config.toml
norm = "layernorm"
rope_fraction = 1.0
init_mimetic = 0.5
max_seq_len = 128
MLP neurons of a small language model. Each row is named by its layer, matrix (gate and up: input weights) and neuron, and shows model dimensions 80-175. Each number is 500 + 25 x the weight over its row's rms, rounded and kept within 0 to 999. Numbers have three digits each. A neuron's up and down rows have the sign that makes its largest values positive.
After each neuron's rows, "fires in" lists the words (lower case) most often at its 100 highest values on Wikipedia text that the model never trained on. A number after a token or word is its count.

L5.gate806:529489529526534525468532458493465456500474445470506520478462465524511507459533507455500485468494514481554485517532484510475531491492532504491476530488513477534540500484476476485478515509487476519464480494519515471572488512511497503546511533499464520457484477529546522525476494510524500477
L5.up806:517466519512494490500535498526498519506501497511505536525473498506490495512501520495496490492528475476519481460514494521472517489486511512542494519510496507514534506506457474492486526510518476528475487478509498466535498486469486494546524554455522464528546458492464484517495474486480554511
fires in: "new" 48, "of" 5

L2.gate416:477483496488537499490453504524533513541466526438505492516567460544499494469496500496542532555544524475468498494473498499496533502527443467459450475530480506470513487499483524504513459505495535503516482473472513498493494508516513487536494500482529513517492460499517494472518550498448524459
L2.up416:520505517524468493516470467491494494514473479478493507506547509539511506482503514513463434514531483542533506471471480489547499496515451520529472484509499444536469486502474526470519484539468467487502498514448524520516492548516510479524495546467534515494464457538483505484569534506475484465
fires in: "one" 53, "a" 10, "after" 7, "two" 7, "five" 7

L4.gate764:501524520480525486477500513502517499451479489497483457503486519521519475528495482503501504499487510481541456529530480495461493505528524538468500567494534541486494507490466524477491516492526454490494477533488491477493467468493464560493474484494491505503474465522492511509463497455536479468
L4.up764:464488508483504546503520480460500510498486459450468485498524510502491521535496500499492519510515518510511416506539499569482502546521515526508459518500559485505487492498500522509496463469434509455517482487485508497447489497492471516536474522521498519478475527507524495522503503494487487558
fires in: "of" 26, "the" 20, "following" 11, "to" 10, "upon" 5

L4.gate416:480563509541468541531481504523472539506490486470528472529457460498495488494497498516510454538517473495484530517494505474536498546464548508522466478516504543564479521516462539475464517508493480503500524522524506489502488491478503480497489518491502508531514534494506498497528506495520475478
L4.up416:455521509514477526514514480485488499440545507483523523486501572484508483507538538495524512538525510506496522480541523486493517451487466449492492490508498502478487488489496471496472500531457486479494500508477492535531478460462555507477505504502513452486509513480497491504490545514496474495
fires in: "he" 54, "she" 38

L5.gate84:476490509523485529490494509486498502454493480484508504492469483503503501521503562490519488490517495509519518500530488521489530545499505466468504465470510497492528545476498502465503520504461529517509498487530515532516484536501510486435487466478486478458432509489474517456468511482511541472
L5.up84:507521508491521539531506488453458520502493522504485512490514469512562482502462504560465521485492516519475474513531508517523515506495473517485495502521498470491482526448512471517461497467517505518511536534437531500510443482510469483496485503471516512533467538486465488441447463483516509510
fires in: "of" 20, "to" 17, "among" 12, "married" 5, "amongst" 4

L5.gate797:518511512502526513439506505516481499435518494482533482534516511554479538550505487486524490464512552520489512512485514469493502457537498487473516485545465479497464494467488512527470465492537488499479528477521520536494438496478452496526521467464458500468414483489478507508541466487463484519
L5.up797:505515455485513501476519479531491467484522499501475486525531493466472524490484469475522542459516499442488518501501478496508498497520498510494458529522496511557495520510488535502521461515544457511524518515484557515532534506511517490479470507450502533420457492486507542524495485461501529494
fires in: "to" 32, "however" 14, "of" 7, "by" 5, "although" 4

L2.gate600:519505501484510490523520494477521507532520491484485528525490548491491533471509505484544504493533452502468522539485514495535521473523494470483553477559492481436513459523514499477499494519456486463476485483519490492507497513518521524469498476497502503474490499523527494447442526498470512526
L2.up600:467494524467498516503507499522532515487479467461522514490544490506530533458479466549541489488492509493467523528499521525463510464435463532502463482537527494488472491509479515535475495491469472490487524508462517493550501515490523506480504466479435486494496527488525512524533494522451477501
fires in: "most" 20, "many" 12, "however" 12, "much" 7, "some" 6, "other" 6

L2.gate870:505529471491528508499493521438463469528526534476552483516492484473554533508472499461500509549470511507474509501463491462511480491521478521445490483496534459490504485529466545505472496481533489478491456524490516467533502490512480496517474501507516517532482515472506489491432470526490514472
L2.up870:465489458487464497505495534508499493536527538515505488446495467509492534521490527524470490533516499502462483486488484456563469495545476501505512495488497456548520516501475506512515452544543514452484491544502490562505517471492532506526526500493530497495492513481517493508494498470509503496
fires in: "university" 29, "general" 10, "club" 10, "military" 8, "occupation" 5, "international" 4

L5.gate809:541526537530486521504516490536508493509487490461543542481477525469542509474519503531475517518508490502459464510456471500551487505470476517516499484519535502474452509506501508518490496515498502466515511487525496490505531503499455483525496475513464485509468550544550461498489478476491457501
L5.up809:501517457505453480517545488506493506490512463468483458482488445522503511485521489499476502533465512507532501552507525523535491539501517458509503470474460503537522478503500510493502474487537540507471512541531518492506512514502549470489475470529491516462510494494511555498428500501508547525
fires in: "first" 28, "second" 10, "each" 6, "fourth" 5, "third" 4, "western" 4

L5.gate551:507519507543461488522499514490516521456495472479480467490539524479496494504497514483461514491559499491519508539513487513537497501516500501498533508446449534515527542536494524479515489531524512481494433515522521497494499523557504475528488490472515514491504502466483492499504505503516514465
L5.up551:551449460508465495492487534468511509510516505500467540466483455499463503513466491470530466491494527497506496482519505449523484421532511487541508500496483466482527487512500569496528461496523514514519484468496499544501545490523468508575487503531501466518500497500512534456504524484492454538
fires in: "first" 26, "second" 10, "third" 8, "professional" 6, "grand" 5

L4.gate300:508484475498459531499528509521502475498464506455493500520502491534492484495480539485478479490499505483547525491484491481478508478558464499472507504491492491489479473510523522513577501535476487522497488476488480522562512528535513498524509462484512470472484540470516538497512518494481495447
L4.up300:485503497485563529512475444519504493537484516481446505488538475521480522528495464486505522527464481481495495494504511455520485487500488521507501508532494465528513543515465520512517504537536470487465503508525532499499480507514550457495530533466534477505466509517529512528514530521503488493
fires in: "several" 21, "various" 9, "three" 8, "five" 6, "different" 5, "one" 5

L5.gate459:548509476519505483524467477499506472517479504490496447512550522487526513515492516472496516514540492557540513504490531525529495516473534556469506538525506504467500480517470538474498521524455469497543462516472523492511480533527530508491464534488504497466493469487504534475506603470512494486
L5.up459:520492494534521540517452501510521471524465524480435520528527524554504485489500495515494461472544535445510542495501506525497486506479510481479486523504486458480474459516500552472514493546459523447477480484513491520477491541522540507518481519468526521528554501532515515510541494476516494499
fires in: "three" 18, "six" 12, "four" 9, "five" 7, "sixteen" 6, "two" 6

L5.gate483:468488522471486502549504513473531469481485494491468505542526526523500511515504501545478502465511495501522529508495440480523458519439472513507518502491466527573497488532484532456512513513499537525443484481463551479476487514481465495483480470457496501507478499567485533503480477485509521513
L5.up483:443446503495525525497504433507514506451495562473465528499541486467500500520510528497542510538515516474451503492482493495488467491522505540476526500499527527464471511460515519487453496507495473511502480528476512532498498500493457552499494484505510508495527484534491548519468494510490502526
fires in: "part" 23, "party" 8, "parts" 6, "partner" 5, "pair" 5, "most" 5

L4.gate645:490505508491525519523484480492509512513513450545501473527478494491551505528501502507485519513503522501484488496524517463500499528511511544479479506514518436494511510457468513442511468505508481505525519514500489453487474485494487499543455519523510539530452520470473513501480481468517483514
L4.up645:450515465528455535498464519506500469535505474488521440484474509486520481483568522483503480498485457511450513473479463546524522479479500518463540519505516479483536522496478441484506490490548469528540481504520479481477463528535523498480507529520440516484516542487465529520472547482504511502
fires in: "of" 48, "the" 12, "liberal" 6

L2.gate231:488526526509467520455527482514532501483447498491505514520525460540487505472493500470509466538530465535485474501469521524467501508547494510495538510522506501469542483558472500475536469519500490510474484483472526497522492534480560507487516503516500485463511485533526494513508476528473459504
L2.up231:456476525499449497486521472533502510519511481493527441531510520513496481478480517482506530476495470554484475560475523481498525521525478477523529512521463531513491485490495510497507503528510502538532470484458512545466509475497486539497539485487507455497512474492500502475480490512466501514
fires in: "his" 22, "place" 18, "one" 9, "the" 7, "a" 5, "he" 5

L2.gate226:476490495473458485519528492495501504505554490468477504460490458498514551477518526506519492501486491506501470499490482495462496517518523482476514471457474516473530513463496507511513514475476500520467489520471504537502480526463539526478487519487473481501529528476538464494439520471529499525
L2.up226:493459461475520496543501530531524445517476515530519515524511497532548522461533564529485505468462461454468442498499496481485474529481471491470479532490512516495495511512505523541515522468505491480481486541501464508530480509514525510488434546468502506506479527449524474547478527465496486474
fires in: "in" 76

L5.gate106:465524511480542493583524473531486456501530456519503505494447500514496526508510526511489531491500490459450484462490485477469509507487545511511507488517512515486420529472524522526457527472492503471478486508533488468464541536483536478529505482497477469478543502528495504537452486529460502517
L5.up106:469476536482524529565510507488530480529512493510505482532451450522534471487508499542469499519507505497504531510489481459533468448462517479532504499490524492537506484510439510476492452485486445496493491467489521535530502486481475484498483494510475531490480477482477490491516546526467496525
fires in: "has" 35, "have" 11, "area" 8, "served" 8, "currently" 7, "also" 6

L5.gate169:489501511559473467504541487501456540501496512501517497499530517487491507487456537500545536504505505512496500519502484484545515543546515501461483522455466468523505479513503479510490548504501485482523477493484459516521464520495509521493494455526518499458554510513481544530471511524484502491
L5.up169:539495504491497497504490503488496478485478452488505498474428500484495476536462475516504454497493483488507495532494495439467525433467526500489493506499519519476530513460482451505487550561504516493502523534460518528480526522521491447509511518493583516498498496547512540509493466488498523493
fires in: "high" 21, "first" 9, "middle" 8, "second" 8, "third" 6

L5.gate680:496479539535559522508547526492529473486491522486488500508467521533500549485515456511520522530545494511510485486489505507482506486526498523531511533463535523517553498481478493489447529513446462506492541514530543486509458533503490474454496476496519502505535500464481521465512476473471494493
L5.up680:502508494506507467444496514472478517482479477482441511491497494517528485438487505531493522473509535489519490517488496534511521471512458488522487506523496511508509449478466557499497490494509497517527526459483480525469452512511504551478508475486477522502506475500500476483508461459531506542
fires in: "to" 18, "following" 11, "of" 11, "in" 5, "for" 4, "announced" 4

L4.gate594:493495502531525462445471501512509482509513541501516490489511461494470500463519488524523476475501493538539513483521507485525525444512462518524508494462490539483481498525449492513491494536444487525469480514520523523518457490503523463537487531513475520487476484481515528474515518523497512463
L4.up594:516499533481506488441484503519525516490523536407521542518502473556484466469466510449534529474505485487485496519448483499480512519522470486503475489476488519496466486475489511490476473491539538506522435500531475479485470486515519511487508471489449531471474443495520510498448513517498532464
fires in: "a" 24, "one" 11, "according" 10, "after" 7, "as" 5, "at" 4

L2.gate550:466471542512485474537564489483503500505506478463448530475496492492526482473467501526517483532521460525458515470518476499450496505480493515520490504520536493467485517500518486506508539484522544563502515543486459508502468562523561533553461500495530518488469502472535486445494510512505491528
L2.up550:446517471524456447517552495480498477473496494523462497501509481478496498527515498462483466487488517514510504507467485509450515501497555471492487513493515500497545523512469522523528506499519500505488490527472533511500490507523522503477460468511493469507495488507533447540487514474503503520
fires in: "in" 90

L4.gate606:518488527488531467472477487473513450540510519501539517539488494567503530482471530451484494510501481521515486494491507481494529515485502493471492498472489476534500580454498510500438521494502472484529487529479498466468502549503465496511510479528480484494502461510472555506525494483516490528
L4.up606:488458519539533506443472540471509508484529475535488515495501500556499462494532494511511462522507512476511517513521529481452568515481468531500471520547477491473513507528525488477489494507468489488467493516475505474476534506524496539479452512511520529475491493488451517474527466486510500495
fires in: "the" 58, "of" 12, "as" 9

L4.gate581:488505536487492538530497478527494518489455500486541474527459513498495552505481499487535464438491430528493472498445516470446502451494500470490522518523486481476496484489502526492514512490449528505538486519517491529459478519497491469530513493522483554518515498456471505500442500480498507518
L4.up581:536467507489512515486480482491511485511464503495522505505511506481507481443528489483477530495465500489484570550514481485547465514505489484492496492523538486499469512519495512489454532540488519500457471489499466516510507434472504500474476441514457511512470489512482522547494473477486498488
fires in: "however" 15, "there" 13, "next" 7, "although" 6, "but" 5, "while" 5

L5.gate448:518495527458517460470488501481544476483469480560532508476514481485513543494479525458500512526487492498490489475511514477495475537496559504512464509468482528489531514496517530472469474484523485499459533551481497484519537540479530478458510484539481500480532478532548473507449479488529470505
L5.up448:468481506519500520532480529520540466488459486529515488542503439499494508575530509477499486493519500509565494507503466491465498530531490512538501556480487484471489513500544506506499482468504480448498529459501462509463541508556503495498524488494515516479501512476454494491447476532476501536
fires in: "also" 43, "now" 16, "currently" 7, "still" 6, "later" 5

L2.gate477:517493501501493522452457549496514491471508510506520490495481516523473451515513554482510512476511476493512464487514462530563504520500493499519469495509497496530529517524485485501524480567550505492470519513506486477461500512471467468526422466537529517451484518427541501489494456519510496511
L2.up477:483517476480468515472501463506445510508496522489502531497467524486451459470516514542513480546510520478506485476498509463492482502519491486472489519531576525486496511510542490525511531530535511544509505524480492553503520461494529493530476541531487455463538522523510474462506461464529484472
fires in: "april" 20, "october" 15, "september" 12, "november" 10, "june" 6, "july" 6

L5.gate351:488492518497483514464485524525504506454490460546512491549479449526509483506516479500553503502473463507535566524512505491504524487474514536518506488490502469484490494479430496520477521443467521485469483525512496513551516477504511468456539483502504501492492545519511502515472523471500506443
L5.up351:468505500499471486500492470497500557467534475507525510468471475454471506526523521510524507491559476517531550529495474518498515512456481491534519561487470458476501516507494552486461480506515520480462514500501531500453463492494502490455509502496493513504488528531555512494465492504492547457
fires in: "which" 38, "this" 23, "that" 19, "she" 5, "who" 4

L2.gate174:495526527483509497535473493504509480496523545480500519476519510534517527514496520508517509525461472476523447489538438505505496500489511481499513496479502503486534471498497521506527463496453483534464521496472495508504461538514471512453496484523506527524507513443506546492543497494538489500
L2.up174:485497520504483512471490462487518464465501500463474523502536505518519561508486509481517516527512523488528498502495439508507503475482483467464474508454524489474493486494537534487489476466495504518458503464533546510470502529494499528498478458481481520459512519451520535486523467527467531501
fires in: "after" 37, "before" 20, "during" 18, "following" 11, "jersey" 4

L4.gate432:485506533551514518474531504481522531509454483506527462505471532520507479502514505526506490482478472503496463569494494545503493498532524491514495511488501500502482495477500443496546497530484481546501502490505507497530480508481462511505477518505533475503511494486509499501495512442447494473
L4.up432:485507479504476458503534463544496523534518572499507470476465499483475476528507482518516549517513465482512483475536510548507504490516496469525486500476481540521531467534492472474525532514487542517490486472516488499494488527532478537467522491527504514508506473493501500480456494502489467499
fires in: "second" 24, "first" 13, "third" 10, "fourth" 8, "front" 6, "upper" 6

L5.gate498:491532556480482485495516535559519480487497558514484459534509480534518564502466507486552518490491473513532486496525536461454513514474483493480513505551511503495511516503501493497469553497473496524496510519516556544482476488473496534497544469508494481488488497515484514495537476462482506498
L5.up498:540538490488496478531508444541499523540500526500509482497455535478498480499499507485496502526500505482499517486503513495506490512486535496525494484490472503495551531476518489507520488519522442469473521519545522482487480500527505499463537495472499532502501491515488502489504475464441501511
fires in: "and" 17, "to" 13, "however" 11, "because" 7, "inside" 5, "left" 4

L5.gate872:573492466497506499504484504524541503459500474523522467490487522535498507478486514503576494494486482500538494516500421514466495522525518501468503473496468450462484492503529474523512511501478489579510510528476487493507507469492515484462461497492488438497470510497484532510476436497515504481
L5.up872:476484501502559520469493481523539503466503454456479514472512517535475476525543507489536505469485485513495464533504443528482518514519527577502478481504496449485471495517474490488478504462488490503439498517522509490491508483483505556469466517543544483502446489539505528515530480546498480478
fires in: "it" 76, "there" 5, "this" 4

L4.gate667:491545515560549509510548489497470449490480479460509503525502489493517518519541504493513541467560483524514480479488508474501474478465472496449539517536514455466523533479512517520464510490514522518514526526490466494513506500510500536519530524538493502485461491470497489496474509502512482509
L4.up667:508531510537502535502503502511459476482457525489505497511488515508510581507521495488511465494539446513492492471528511504510467525562489494495499494523530491467496475479484529521465457465492475455473524527536452513452469500483506516529515485493475533505509490486519500540482498483508498510
fires in: "while" 14, "as" 12, "after" 8, "to" 7, "during" 6, "following" 5

L4.gate709:486450480488504511498483514490488458494532503478492547521502494533505511461512529513498466509490466518496533522462467500485497479465488498479472450515477483536499499501472539478446523491491548459521463476484536492533502524484526544477500490518531511478531458514526511519504465490547518509
L4.up709:480514496500494499513463521459475480485509496506531516534538513523470499467481521515546504538477489539513481491442489526482507466522501507495492502539513477482475511479486515484499485495495487462537489501484468517476503539519488517468444535487496487452523540509519542509532490501523583488
fires in: "but" 40, "guitar" 11, "so" 11, "soon" 5, "chief" 5

L4.gate878:517496496441490534510509523487463494484495505520509550550528527470492483499469484536491482491511557471494487506557513510510462551526490513476503511526539487480479460497502489445469502528518538494486458478469490465503487490490501504466455492495505487487517479510512469526489494505481475448
L4.up878:449477487507497496547509517502497483519459484472495475536493518556515471468511495529495514469521484518513473526469474501490529517485491490485493510489483457476466484521506499502475524514466529490503491518483541465553474471530494508502528511484483517466531481527486463531515529492517454462
fires in: "can" 25, "will" 15, "may" 12, "must" 7, "would" 5

L5.gate234:498455533496525569484525483508507476541517478480482486543479472514475492508498479478492517493491491517512490536504492463474505505482551521493511478468460538538502519482511511497469481534495517495499532535505472481537476544532533527518466497507523524492482500527506494462489494494515487491
L5.up234:493480516460515561499492520550515481519460486456548403521468481526496468464490539509481472476518473483513490469488528482491494458500535498524504526502516484480497516488532477492534491482497508502514518525527491507465534547528536489512484522506522478520466485548498488498517484542501544505
fires in: "the" 31, "of" 8, "that" 5, "it" 5, "t" 4, "everyone" 4

L2.gate339:481461509511495480460494461482505470482488540466519503509542530464520499543506529469488499508503488535536487511487523488454475500549539429510452514503477518509530521493488491511488519461494498492533481491527500479495468502484515527509516472532508462542467469498530526514492482466466529513
L2.up339:472504525472524490527503470513542475497504492519520520451495486501541498539497493460562515536490469499491488508503521507528519521487488476504492506545482554500559514483524520492478508542451460527454522496487495492519507480518494485519475471528476460509474469563485513490492466467485531546
fires in: "as" 51, "acting" 4, "amount" 4

L2.gate105:509506522522464503481505494485439494561460528492526513472493464494518503536509490509483497494460479490529487504514517493443495457532441411546504509523508532511529489516513481487488495521523524491513489484486480534517510476546516512529483482510509479538544503478507540517507471515524482494
L2.up105:504460492496517492476533506511513530520504514477554488478456523508516468525491465522482486508522492558486484477508488500497507534487518452487487558536473476464517477479533513450528544528485503480538507460484543503493479499465491501459474521473505458495509550501515480510511486473528504517
fires in: "at" 59, "atlantic" 6, "atlanta" 5, "gave" 4

L2.gate30:460513493515481474502510522509500538517520504497528516458532544501509532516502483535496464509532454475539492519458486492485485474521494494527460503556544503477497472466492471501517470446525485468493491524490499509542507472520471502519508506496540498469507508458496526506520469481492491516
L2.up30:485510512534537451495502527485475526501488515472490477471514549525502497479465500491479513502492485474512548503524521526485484506516496471507516486515473515507474543489514456485497469514523555496480516486487530531485489516531494473507536538451502524544502465441491531519499516473511474547
fires in: "under" 33, "upper" 7, "imperial" 6, "copper" 4

L5.gate698:510498499485427533463494515492483522515474521509510460540512515491514531515476566478493484467496535472502467503501503511525498491529501527499533494519512522529498511515449457502478528462513481532431456489495529539500520498464519489493516502502511506479451452453471487494491478524503490476
L5.up698:477493505508469522496519471538476478485495542466547519488533521449499526503464501515516477495437457479525480497499486510533503520519453488536510516504508511468499478523506505459437517489520484491516516517508478473533519501539498484503512514498499449486503519495505492529519515490532513519
fires in: "japanese" 17, "july" 13, "japan" 7, "june" 7, "congress" 6, "syrian" 5

L5.gate366:482477532478493479504484527483533477463477501504455522558508518494502503464446467494461529527496511479465512486448442491491472484511486522470509489490470521443474496535461489492476532547507500439539438526473476507503457530563483518510552502466501513478489494486540512491471490479492518464
L5.up366:515480481487510488512504490460484486518480493510513480507459487493494537473512519503528551462507528523501519550490456522476524524481504544488520516517547529470528422475520499512476515470509498513505530531491566503501478492523494519548500509448461510540517489520513544483454528498503490467
fires in: "more" 32, "most" 16, "some" 12, "very" 4

L2.gate498:504548501472520428499518506518458497489489515478476528489512513473511547516490490482488449508505477507504516505502487508480492515477477461506509488515455506480479483506465478475483550447497527488487517496519484539493505484551483535480523503490477506500506482491482536493494491489487495525
L2.up498:491497468500524549517434485470490443523496513506489488524525531493491487514524477480533520503499453536507500520464513481500497481527500454499522515463534469516501487505480493540444518502523497506485492555480453560547527504476472489540474498546507485479516517505529503490453494484499476525
fires in: "however" 15, "while" 13, "including" 7, "although" 6, "after" 6, "unlike" 4

L2.gate261:511513526503476531517468523453484403525519531492506470493511481518527512467498491513531467496484463471517512490488504505560457508528516466490489450511479505463527485526503472467469503462510530506475456519487531502491481527515517496516485517543452515508494509499520495527518512470500541511
L2.up261:509534502497521504468520530513479516500499524517499478524503587519476514484502488498516478531472488522505527486477489516475506531486527479456459479500469512489543508529489499506462532454474517491497422492531471510490500489462486517498505483528510469457507489520505482459504431547472523541
fires in: "but" 46, "however" 16, "so" 7, "although" 6, "cut" 5

L4.gate163:494477513452523505541475496514511501511527490495517493504513533521532503475525540556487513530536515493454498469514510560535534459466492511504509470477508470535499484531497493496506506490481483474547467480467492483449533496477498514499473488483460512533528485519510465547462542497477509510
L4.up163:501482491470505498529478457540509480508499501522498508490499525496525538489505465574511519496499505449447505469515547521494514485496474504528553472462499516494504513500492480557506520477492533496509498498471508513477498486480490520501511460461511497537496550498529455492469450521482520537
fires in: "had" 36, "family" 18, "born" 9, "and" 6, "spouse" 5, "birth" 4

L5.gate266:435515525550553471559533496512489461462503481536505507486485518531517521540514535506483459444487491494538490525483530499506535548458478464458466479511492429507496505497477512528490498498515525513492488492522509471494477514508486531506494497493501493491528484459522530496469467495462490470
L5.up266:473481537551509526520488483511489473530486489536460525499486501530467482527492577460543472443498515533466508469490449555482571507437487507482476504549510491492474487509503495482468523463490517463481554511531514485505498552497477502505472517522479469490498477523492518532479504523485515516
fires in: "of" 27, "among" 12, "to" 9, "across" 5, "along" 4

L4.gate135:510513506497429489495482494537529533525477502484533519516489504522512548515490477481479504515533459538513455514526498510456447495506514439504506491499497477535525523478547503493511505508516494492506477480523499464529495508482479488484484500544521510504502542485507519488511491472473499517
L4.up135:491519479497541463544480519512504567541530489516544527524531529479495507535493478510487475497486482510524460495498466526507482489521468430491522541513541482518491532469490512465470537528512538490468462476498469504518472537508510493502509517485480514523509492531513535520495523493501469502
fires in: "at" 58, "atlantic" 6, "atlanta" 5

L4.gate674:510496522479531536493480476517514516516477540475447458516502490522486471445516503497521471482515491469460536492514533520504476539516507508509513537471500481495487509497547524473467510521516522512435462481498459496512518525482499505491494530480494459457511454542522485519511490521490509556
L4.up674:492528484513494510502479467519526491479502498506486509483512506483466474513545488493473505492491511502474535499493480520534457490488532529494477509468532481469522484517538477516501545464479497504468497492492527527465492519481454504488510482500547444521470463492500478510460506482530490478
fires in: "as" 34, "including" 23, "like" 8, "called" 7, "speed" 6, "either" 5

L4.gate830:504511451499537503521487504522489510566481461493491493473538501534518502505527534499497498496531503497478495454485494521524458547500557482518465496494509554492522553547475534543510484457535524494487493487443479491508505519481499501550499516480501449520488491466507525561488506480506497493
L4.up830:477514484503524509524482495512480512519462489541466562476501508532499506553478502496493489517531484514515505513493504505525492530453553494487506508463508491484489471511471486497532472481467470517477523527514545502516499537524499517543458479480465527523519475472522527491479460537490481506
fires in: "two" 18, "time" 14, "three" 10, "average" 8, "fire" 7, "large" 7

L5.gate652:485471506463536492502497494508529515473512483497496487469521525528483505502493507502527519511527563524506485510481519496529513526524497526534475526497490487461483502558477523453499489532484524515507507555531490456517458476480509522480468507494553469532504505556536484452484518465439498500
L5.up652:459497512526520523516511464525537506479542547484523470504522482474475518498515490507485460483483529495528498497537485505489561487509511507521528516510541474488519497491510494484454504515502476515504555540473487469486458540470528470483526457519542504512474494559506514467484496470448525492
fires in: "one" 30, "this" 27, "that" 17, "each" 9, "any" 6

L2.gate588:537549500510477503453538469528481508477519481477506507517532485497532492533436477525533458471516513497525528496484493515519464468481473491445512506477526528518496528546492529475530505474504447515498532462451487518450513515540500515477472490500517504464500536485510532471526501477487473433
L2.up588:502462497454495529467492526497517461495453509480451521533521509509475493484499552513453491513514473501478514512493515526494463481480526503523475526468515489497487520492474515555438507530568469489482502445483450490460493491485468494470477474436528504485503499509508499480494508496466474446
fires in: "2020" 23, "2022" 20, "2023" 16, "2021" 13, "2024" 12, "2025" 7

L4.gate844:494464471525510472519501521456495473509518468484516510510529480537487514433477530446531468489499509498517470521476509483507511521522528519529514520491505462419503493503514527490488484514510477552537499476491508504486477503514514517450500463526472498495464490509491515477491494508485470493
L4.up844:478518514474488475456498466474508514496476501491463520450499505505472491497516507500511497521522544494500482556507506502500513534511478520468461546465503465439510521477501511506521515464475459499526506447522509489515501528547556496522467529475460484465435506476452490465476511499486502507
fires in: "the" 44, "both" 5, "allow" 4, "its" 4, "twelve" 4, "one" 4

L2.gate714:490480474506498519551518523513480492503488527542525465498538503439444511490485465530559490517494510482482507535531525496515546486480483550485529506502478547511511542492484515509516499472457487464532505528517499523506480513518501477465519500457521484481550513525508530505502497499496473505
L2.up714:510497516492471526528476492525522477487452531514516482526504479492516487501507509470560487468529499502537536539505548487503507569478486511537541509528496491498481565452518540527490526483421516494496479512478486522520473484529487503525478485507496470503505519506503503528508480492495447455
fires in: "will" 15, "would" 15, "village" 11, "may" 9, "did" 7

L5.gate603:483515478480477523564524522480529466469492496493532522484547495513497541487490493503523463499491481546572521549469494542452481490493535457462476490520508496486456475520464480494459499514487517513482517486485538492515479504464510467509485532501490506509468515500495512515512515494517465480
L5.up603:396538513479471505515500469518509485513540543525536520536467522504498506523486488458526509472484478513478500544503516490476499516519524482543495497541524528526460535521522439503466519506498484491508451513471486485533462496529532524502518474531535493480482494521522503487496506530472507464
fires in: "it" 78, "which" 9, "italian" 4

L4.gate399:473503509485483510514513554527476482500435546456512497523468507480529456534509497485476501518548500465503481465513531483494499519476517483472535480489492499528492474475479512495507526496479534501486511508511558474498504455466500472527511459508495516497514517514531502517463487497478459500
L4.up399:463480492476501480537517557492528452457490503547532506485511525527488478545497494519493488445507458501519527503494527476489497508467475517510493512506469515488519478514486514530510541540489477493482483466491536504548503480466514520515465498523490468509555487523537461482469494455530484474
fires in: "would" 27, "to" 21, "may" 11, "can" 11, "could" 7, "must" 7

L4.gate312:527504492502513467531500472514494505524539548462437552514510524508465494472515503524494520519520518463485525478493501502496511503460529502494512473454479492487477497524538531469470490471490497531467432510518498514507491506544480520529493486475491491478448466514507506505494529500482513503
L4.up312:500525493489546495452480494497501534504509493477493521504511508529452480433567486505492474522486484524485495472497540489494536489510519475508542468513528513510503519500521501480480460464514488520496473479514453466500484511462498523496505499523472460485486481475499510526528512500551524538
fires in: "several" 16, "as" 15, "to" 7, "sea" 5, "called" 5, "troops" 5

L5.gate424:527458505478462507522505523471482491531468483492455498493519459494498482480489475526507516486501473512514513534532506475442472516464478522468525519553464500511500502504461517464503505475480488509466443503476475463573511510516475484498472477514510495499476504560534492464492518495494513445
L5.up424:449538502504490466519536486475541480471528487495494521518533471507435491543476498463536514515459514523477539523487506489512475493515493489472501445509479491495457507507470523528502518502503488478506445512474536489529502520556469484491515525481481504484528494502522500512501557479485519511
fires in: "more" 31, "most" 19, "part" 6

L4.gate643:515494482556535527506552500460471529508530515465504516494525527505543523546524488521499465517471520487515516499487510529499495474497489460492482510448474481528462521535520508434510449513498499512500481458528450521504518536472503531537523505477479517519504477495477456470547478512512507487
L4.up643:493483513503511513498508494505492507493515472527492531469502465484472497454483474487554511502533500488492516466486485520476483506465565444489541483518502528506470455468497467504473492506465534507511503460503508498527500525492522481505530495485492484447478491507509491489513544488479485551
fires in: "division" 17, "role" 13, "population" 8, "district" 7, "season" 6

L2.gate459:485506509519534462506480506471443487557497529480554504493505502465506485531479529526519496500510508495513510509530501485522507498480450542503494476487512502472458522467491508520482521475484509499501500500486505469511501475535482486527478530469501562507521504476470486479467533510512488483
L2.up459:517495519483521473478520509477484449507489524520517485502533455505498488491479526503465479482493554474487547518503481528526538487508517500472484502438506498494523488505513527535522502441533446523548498468479490527520507481481484484520470482497508534546506472504462501534541532463539474521
fires in: "0" 56, "parliament" 6, "career" 4

L4.gate435:524517536522491529482474488522499461464499456469475525449522523533478493473507457535489490476507571503512522481488514503533538458500512500495539520493464506547477480552458488475539509502471513466511538490538527489487474522460521494508517466515527454536516494497548493498537472500484497507
L4.up435:471470522492524486462507476516518452509520522537470487534492491521480496485460471507508510465552488451493512556493439504484477483506531512470479540507517514512473483512494462495518512497465519544475511484469484520513485549499508527498548521486529524500500580444508493506505490501484529508
fires in: "season" 29, "group" 15, "career" 11, "division" 8, "year" 8, "war" 6